Weights of a small GPT-style language model, trained from scratch on English Wikipedia: 15 layers, MLP 1216 SwiGLU.
MLP neurons of a small language model. Each row is named by its layer, matrix (gate and up: input weights; down: output weights) and neuron, and shows model dimensions 80-271. Each number is 128 + 24 x the weight over its row's rms, rounded and kept within 0 to 255. Numbers have three digits each. A neuron's up and down rows have the sign that makes its largest values positive.
Before each neuron's rows, "fires before" lists the tokens most often just after its 100 highest values on Wikipedia text that the model never trained on; "fires on" lists the tokens most often at its 100 highest values on Wikipedia text that the model never trained on.

fires before: "\n"
fires on: " =", "==", " ==", "===", " ==="
L12.gate125:214118088141140109146137096117111159109130121116163125160140059140099104147144105164168132115122106153148135120095139150128099123131162112126156127159076117082124133142154175115144122150170148146138121151161078153120112115097105120148152094108134139148117158173106130114097132144130159146151126140128121131134100135156114115120123099137123132143112159134157148107141141125111104123134147148159156148137110143174100135160090153128150096143134144135116106152157131165130173134116138128109125120123148167100122166109160147125160140153134134103144088128119138124129090087122112124
L12.up125:151105111148183125141129126127163148114158160144147122159132101126112074156134103113162124135116108144164125106141137151168124119080124146135090151120085109138144134119130114125145125136126067146170136154163083125089137139127127109152146092102113100132138096127111101124109112162122127147122113142150156123107135145164160162158165112123142133139089134137123134149149116125129133082111151133135169111133141154127092143139130150146133086145125108113118141129089135115111117120085110134107150113134127136126093134115121125113138139115120094150146110189134101108121130135107119130
L12.down125:152126100131124118130116107116137116111180140102157120141170148127135141076115094138121154102138064110102097135134113093132090108077092107101095128164144134129112155155141125111124121135164117139170117191102126142119123115139151157139085132100160157081145122132133113136140106136078137142139101120110131117152115105103133130126125128176164109078149139092143142130141125112164147124135134118149131138089103147121152143122119115127150117112100128089147136143090123122147112134094142101058118129071125113134165161127143146124142115154119083126073123120118147175129104093144110131

fires before: "\n", " of"
fires on: "==", " number", " ==", " record", "==="
L2.gate140:094131109151129093148110138136109148120147120113124130139141102085126144115082162104143110127159095090179145118148148125125127084087061118108111137107169097138113093125137115126149091154132106148123151098119130164139113104134170127168132130154151132100080101174129157111095159152113105123096123156125156087141107146113126106130120115163125114100134130086152105123121126163123137109114142135170140134097107121162165098122127185109137109166120125109110118129141112155090148158119143127073129129095122116112151159124136130127112169148160119116109121124118095176149122119109105113
L2.up140:121145124162127137097142139131110142172130123118129123206150083103158105133129151169150120101137098150099092116069141116176154108102132107136128159132092094151139147137115131093161137111142132122120107142094136094124152179157138086140121123128157137106129095155135169130112101101154135097114132169122135114147135130153142171133094134118153126157133134106172112104118122151153090144139133159080113125118111148140150109117152132092141143087116093125152108098154117099143145134177191126126132122136145139091094137111160172107130147079154147126147105108120109168152097151119120180
L2.down140:124128098150158082132161192131110121127138179119099107163133108137150136097130122149110127128121157075140102139100167146122148102108120121108135138115077108135156140151113158103134158129153110143196162153071123158107150100129134138111154149124120156140149137140119117100107073097128118103124122132146180152127103174136117139126117128093179120144112144122145109107100101072094144153166191109161071138105144123125109084093164158131119144135125130084150109098140103112135155125117156111113117141098123092074128123114137139123128135140115122189134119076128107093154100174122147111

fires before: "|", "|---|---|---|---|", "|---|---|---|---|---|", "|---|---|---|---|---|---|", "|---|---|", "|---|---|---|"
fires on: "\n"
L10.gate856:102100164108118108119085162135176149153134152137086134114163154132151101120154139088104139113133116107116069138184124136158115162135090186081142099161116164151148144132139131134116127166101149122110141144135171150123110102101118126132142184124109117102122121153122128152122123123083137129136172140134126116148058159133138155126115131107111132097139101091147117121155113137098157117121123142137142113087117113109085133092116151134133113089082087096123142123114125121134137138113150148150143141142155142107088121141137191137113144148109110167131112103117111130104129115101110118
L10.up856:148171113108122165130112138095096151138128136125124152156174143170154111120118127089112131096104127152105078133123171113148114112140104109147140108093122154130109097143163154119125174153127151127147126132114107076098116107118142152131113147111102142129179121129149129193152086127179160139153135188117140110120121100127110142127110067075093110112134116131134118117155116118130125108138151181149119159128096100124136147106130133126117159149110139141107149154137161138152130175136081116136119129129162089107111143101170124172136115114111129218135130151134111156093145124098098162
L10.down856:111128125096140089164082107149179138112101161089123147154128136140150106136151144088136140098115134139154075139148143098137157151121087083128133136117097086119131118156119138131135128115108137114098135113142165114082105118158147097156153156085127144115164123167097145152151112154138125125129152119169135158113104143083109140134059130122130105175158121112120117125164142095155154085112120135094133123123109123126157138091176134143118152080104171119117179107128154122106176144150108131140119095119129107119137132099116132127143142125114132167159081127099118145115149138120244117

fires before: "\n", " |", " −"
fires on: " ==", " |", " (born", "==", " ==="
L4.gate1143:149137117158117168102110093147105164175129092146132136071125141125084123104124131123131094156139140116105126104128112099094079116166136124138140127144134128099124120166175130102112109157142125145140145140125114143168144091094147098125108167116140160108123092122107139158134170116141101169121125113128128093094128158132104109112076153145117124080136192142122162144144138096128102124097136158094141098154144112119163105114137134092123178130152099101120095113101109101151134170136131129155146124094132129108136130132152103137151112123089156185137108159102132141111117117116125137
L4.up1143:162116129136069144146144154158133178146079164107132151128160160122109159132121126187129108162115147129189118140120129123116150099133126145147129102135113114144137098069153091120128138129115107141112106138174162135129124107156095117056141102128126117155104123091110121136122149175147101152129141116166183133098152166147167149125159162064131131096115094122177090119103097146156121156134170141111096113092094126101106124137111149139112183112144100126155068148123106130136147105127135122156135092106112149105083162124143129158143114146114108088131117164122155110158132159123117120
L4.down1143:144155105147160114115099119126078096151164163121104141128104164163105124118154124146120140112113100121107095104141159109139105139134118106140137089126123100151118160110173091137075102120165134123091100150150088101144142191126090146109138134123136146111129116100106134121149121155096126124151110174149139113155103108119144120117146135122089125155120145144116172097137095118136076118191159116147172110114098142104111149121141110126141133100096149134108110157157117112132140122144116186132127184136127153152087119167124082137095131108133115133108132137138116139098137187097195106

fires before: "\n"
fires on: "===", "==", " ===", " ==", "s==="
L6.gate34:130159131131153116111117137113140109120160164155169122156134097123095139132090114085066108142086143102150143123148120131169117133136118160112142160120127160128119124153120142088121113139107097091151138098160128127165183093083122111139116114129182190118147118129153138111091084128155098093122137150163114119120140142103105149163131158094156138092149141083131126162128120126125104086105112186125152085187114139132135088129103118124136112104144123100161112132114117139158104109094146132095127128107104139154149178122140137112112075160080102096137126118144123159107126170150130078
L6.up34:104123121154121133114110111156117164109144122152087134149150123119083147134072105111151139111141149124076143148132135113132143125175126122121187111129123111102124078085097121093120153140153108086115145142114124091121086124135098108153143085114152124123094130145162110128130143167175133089118118133134111161148098086126103106187110135120134122104131109095127108154147145129138150125120135143127109089114097149131164137108128086130105111143135113127132129135108175108136092126096145089076104153122132125099060126142099121129135081126108113150123114155151117144133115100122129154
L6.down34:142116152131145124158110154194138116139129112131135133161156109117095176128150152157107124118112162143131090115113167166168102113132135108087117136141099136155142118153118117118064138152092140120131119150105144134177123132144090096166143129127128163143140146138089122135178110099134103131149155177181165095084130106150132114135107110119123172175159142128147142129112114174150120117164139110120052114130085154115126139174103145144149106139131146126124094141132178128089152124124117125155130119107098152133134133101104163142148129122090157147099145072150154126150080106157158098

fires before: " the", " of", " them", " his"
fires on: " of", " all"
L6.gate113:136117099114116129104131113148134150129138096108121144085111143119113130131184141159142128116142122126118153138119067139154110114168123158128095148123193097083157117120198132151100133108126173095152136105108139159136125075109145102148075108131103170123081082111161124149127171106102163149088134122078142116156105115133135126135114084119119091110141130113098196163129118153101118125142126111155124115115162102184101149159110116139117151122134108125130162142091101184142115142100110145146113106150154135114154092127149123111164115154148118112158129116132116106160148104127149172
L6.up113:101122119132106104143171138123115162119117176089124115104140146148112095145074137145135110107098153116148124106084088140139151106124121170150122199146126115167111089125119150206139147116124134115147076130172153122126108112182163108111122140169135128133120136110129082134135138114123131101129127139104140064126136095144132142161095121077166105120180171112137113148145119121115130131179132139151156100115098162151133097126125118137123140096133129106138156120125108166166122124122128138114086140141150139113120125123144104112114125131106148126090133149106138146128108163108116154
L6.down113:121149121117181111130146082146154091118120108152109139109106143145156111111104191139075104137139113128099102120081090081096148103109161082171107133127139096113163099100112124151134124140120122114093111140098123152112111132153133103137131153126119139146179101085109112134109180181117173153111117117089153090161139105164142125143147117108152097112141163135116114112106125147130133144163116107124112134102150112124132115168134143164118162130133101138133165147123069124102137122163142160103115129141125107093110113143181098180087122124121148131164118147114178107134152178113118141

fires before: "\n"
fires on: "==", " ==", "===", "ing"
L4.gate762:134159193121102116116186100127149177104161137170151118160115130107078174073157125114139167155122086106100130108163133148117126124171116162129111146130065137092125192145120159107174091156130107145101119155108139129150127110110142163106148143120097171147149128118107130124098120155145124141109150128123095115167110120145119108131132118154146117138174146149119122132112109090129116105125126177120145119136152139177150125131082069128158113115121137096139145147162085102147150094140113131152121125131154137099123141148139168127134125120136127106128103093139129114153136140071156017
L4.up762:093117114102116160119137176125092133126090165072144125124103131150146106152123146144140121149117123161126137126127170159130116149173119144158141165168145127107120138097174129111104107114133082158143109130135060117084120111163126167114133120128125159133132145101136116117144093128150146164141167186135120136105111161096161130157068069117121144143145123116154104109144108124166116148123140112121127076148088166145133136131146123111106149094116118119182110109109125123144134140160117096098126121164091164084131135102168125098120135135074121117147135140179163146124138128082143096
L4.down762:096135103139126135116166121129101087135098108138124112131179105167119099157112139091124092136113122121147141105133135112157143113127108106133114138142137128187102087127115127144130146122112101143153171147110083118123130145109143155184132120103144147112160110127096146121116093181092117126151171148134163116145120176130127135158118137126168163131089120136154118106115118158135112122143146117114179162119126117134122133143124125118136144192104120100109149128105131133121076129122121139108132184157104170123108144106140132116133095114109157127112127085155136099156123153174129116

fires before: "\n"
fires on: "===", " ===", "==", " =="
L10.gate676:120127116148138106142166126124110140151073149140134139175101106124122118120151119087145142151072125108138132080097148134127122168175180110096131140100099133167101103169155081154138122124107144142114107150137164114131099148096102125137134098150127070118120145121119157096147094094154091127086091129174097083165129185149093135126074103137124069162149126109139087105136112125122109109134117114140144131116105108120127143118100141145119037139112141156128087187111099128131149118117123103122138163101144156136114129092106089147147116151108111115129151104141135139121107124083186099
L10.up676:128124114165100087132116103126118128143084163107116081138087136154133096129129180120136099105102124114152131125120106123133115122116193107122130119092149139154134138132111131133102117130081093141116129123117136141110123113127168119145116147142150137130093097128134105120106101155123131100159123137118151158121124137134137127139129103101120084133109141114108149116121111129121127129099146118171156102162110126094119135139124127124085162152134098151126095126157101124108136093127109135157089155111111111138121137147124141155130066160103138147126137121120063161148168122107192160
L10.down676:139159156139121114111123132101126084101155116130148141114126128102115142114175100135122120091177059146099150115167116107096085090162070143177095101139103111115097171137164157117149120066140124130170127127103101081150116101112131145132082151100138155130127136092136152128156142169144119124137147157129150121164086161155128098099123139165131128144126173095078098141094119139103134116153144162108128125143123153148125112140087109108152129072135128120142142132137137166162143122137129123121121134138101117124102132136143099128098120130099114119132099152084136124117121141156187134

fires before: "\n"
fires on: "==", "s==", "===", "s===", "|---|---|", "|---|---|---|---|"
L2.gate484:103085166114112137131113094153145121108124133134107124176124129095114111117125169099139121123114114185137180137154101103139109090166122118147109149125146106114123145104116151101108138134107123157189160140124129110158164133125120134133168143133137120189160121134103113126137171160128107125118156175143148158150103131172160125100149175133131125121128111142111144123139121102138113124139098104123119163128088049096112109103158113106142059137088127154124147140143116144124156132114206117131141146136083081145115131073183116106118139108161105117105181124128143187165128138099140086
L2.up484:115137168124141078133121200182117164125111144147119174121114116136073141119121170115128142095160125138117125144116105093139123149126138136158160182104138136148145111152119148099117125122170098150124104148098128116135111149114135134153161123118146119128153157115135128142132125119127110101140097081142169132137106157115109119156149126128079114144125143102115108107153140125092077092143075185104107151152121141139171125155097113135117114116167165109133092098159103089148118127153152125091117107102117118085119152122099134133139136141084121138127141132133122133110112135133142166
L2.down484:121146138093144110131124170132114078159154152117151139174127108120099152102151131134098169108097125139103131136113113115122137148132165115095067134134135090072124133129119141115093153139112077171227125175128127143116131099127124169097142120091168157083108170114103158117114098129103138101130125143120159127114173148125162187145141104112119148121128126121126084135143096134139124092096127127097105098131130096136137155092127119152150100138090129148116124155128133125113123157157155109081129127127132112119152125123134128108135151137100162121138122129154111119100159123118077166

fires before: "|", "-", "\n", "|---|---|"
fires on: "\n", "ec"
L6.gate686:135116124126132115162144122097105159136090112147129146143095177159118104119091129131124125128123098155130096113139114134129125085148139155088141148103124104146110121125144182138145063157069103110144069131086097142090138082139156137154105063100108125115105149163099117104118125126109113093129175071138109134162127126092133134135146141138147122125133148136153075144125151153120126120104118152123163128136111136104144128121090137121155083143104138148127089122114134131132126144133122099109124191179118143150073134130154093146100111181127146123102152102133106120147161148140142130
L6.up686:134151146170197124128108141099163116153166133122127121160119109164145127111127129138144116110146111096075111106113140124132087163126105129107170121143118097149113098162122148136116156121135130107113143140137156164126119112105116123154124149124123140118128146154180091158180107114093142157170145148124122147097112148154086133154128184165105111131107148116151116134104124167141107115143182136118098123114126120108141120107136138124165119103126126116130139107122100118163140115121104101165128117095119164159105127149132126157163112126100101147171123155136116108114119199138124084
L6.down686:099147140143124113124129118111168125135120115133101102121138147139155132112142119101120127131170097130115153110107118124137141128125078131093169145156123115141158099159153109116098132191093114101097109143111099122108088082118156148186112127115133114124139105155133132168181168134105110121129159121163113133100133134156114134143173127174069120168080143172138133124137102167147138158165145114119143110129120121109133105105090121104133110173121152134108119121166123115127123085129083160145070147110110130137108120156149133116136176121148117108152142138114115127134148172159213132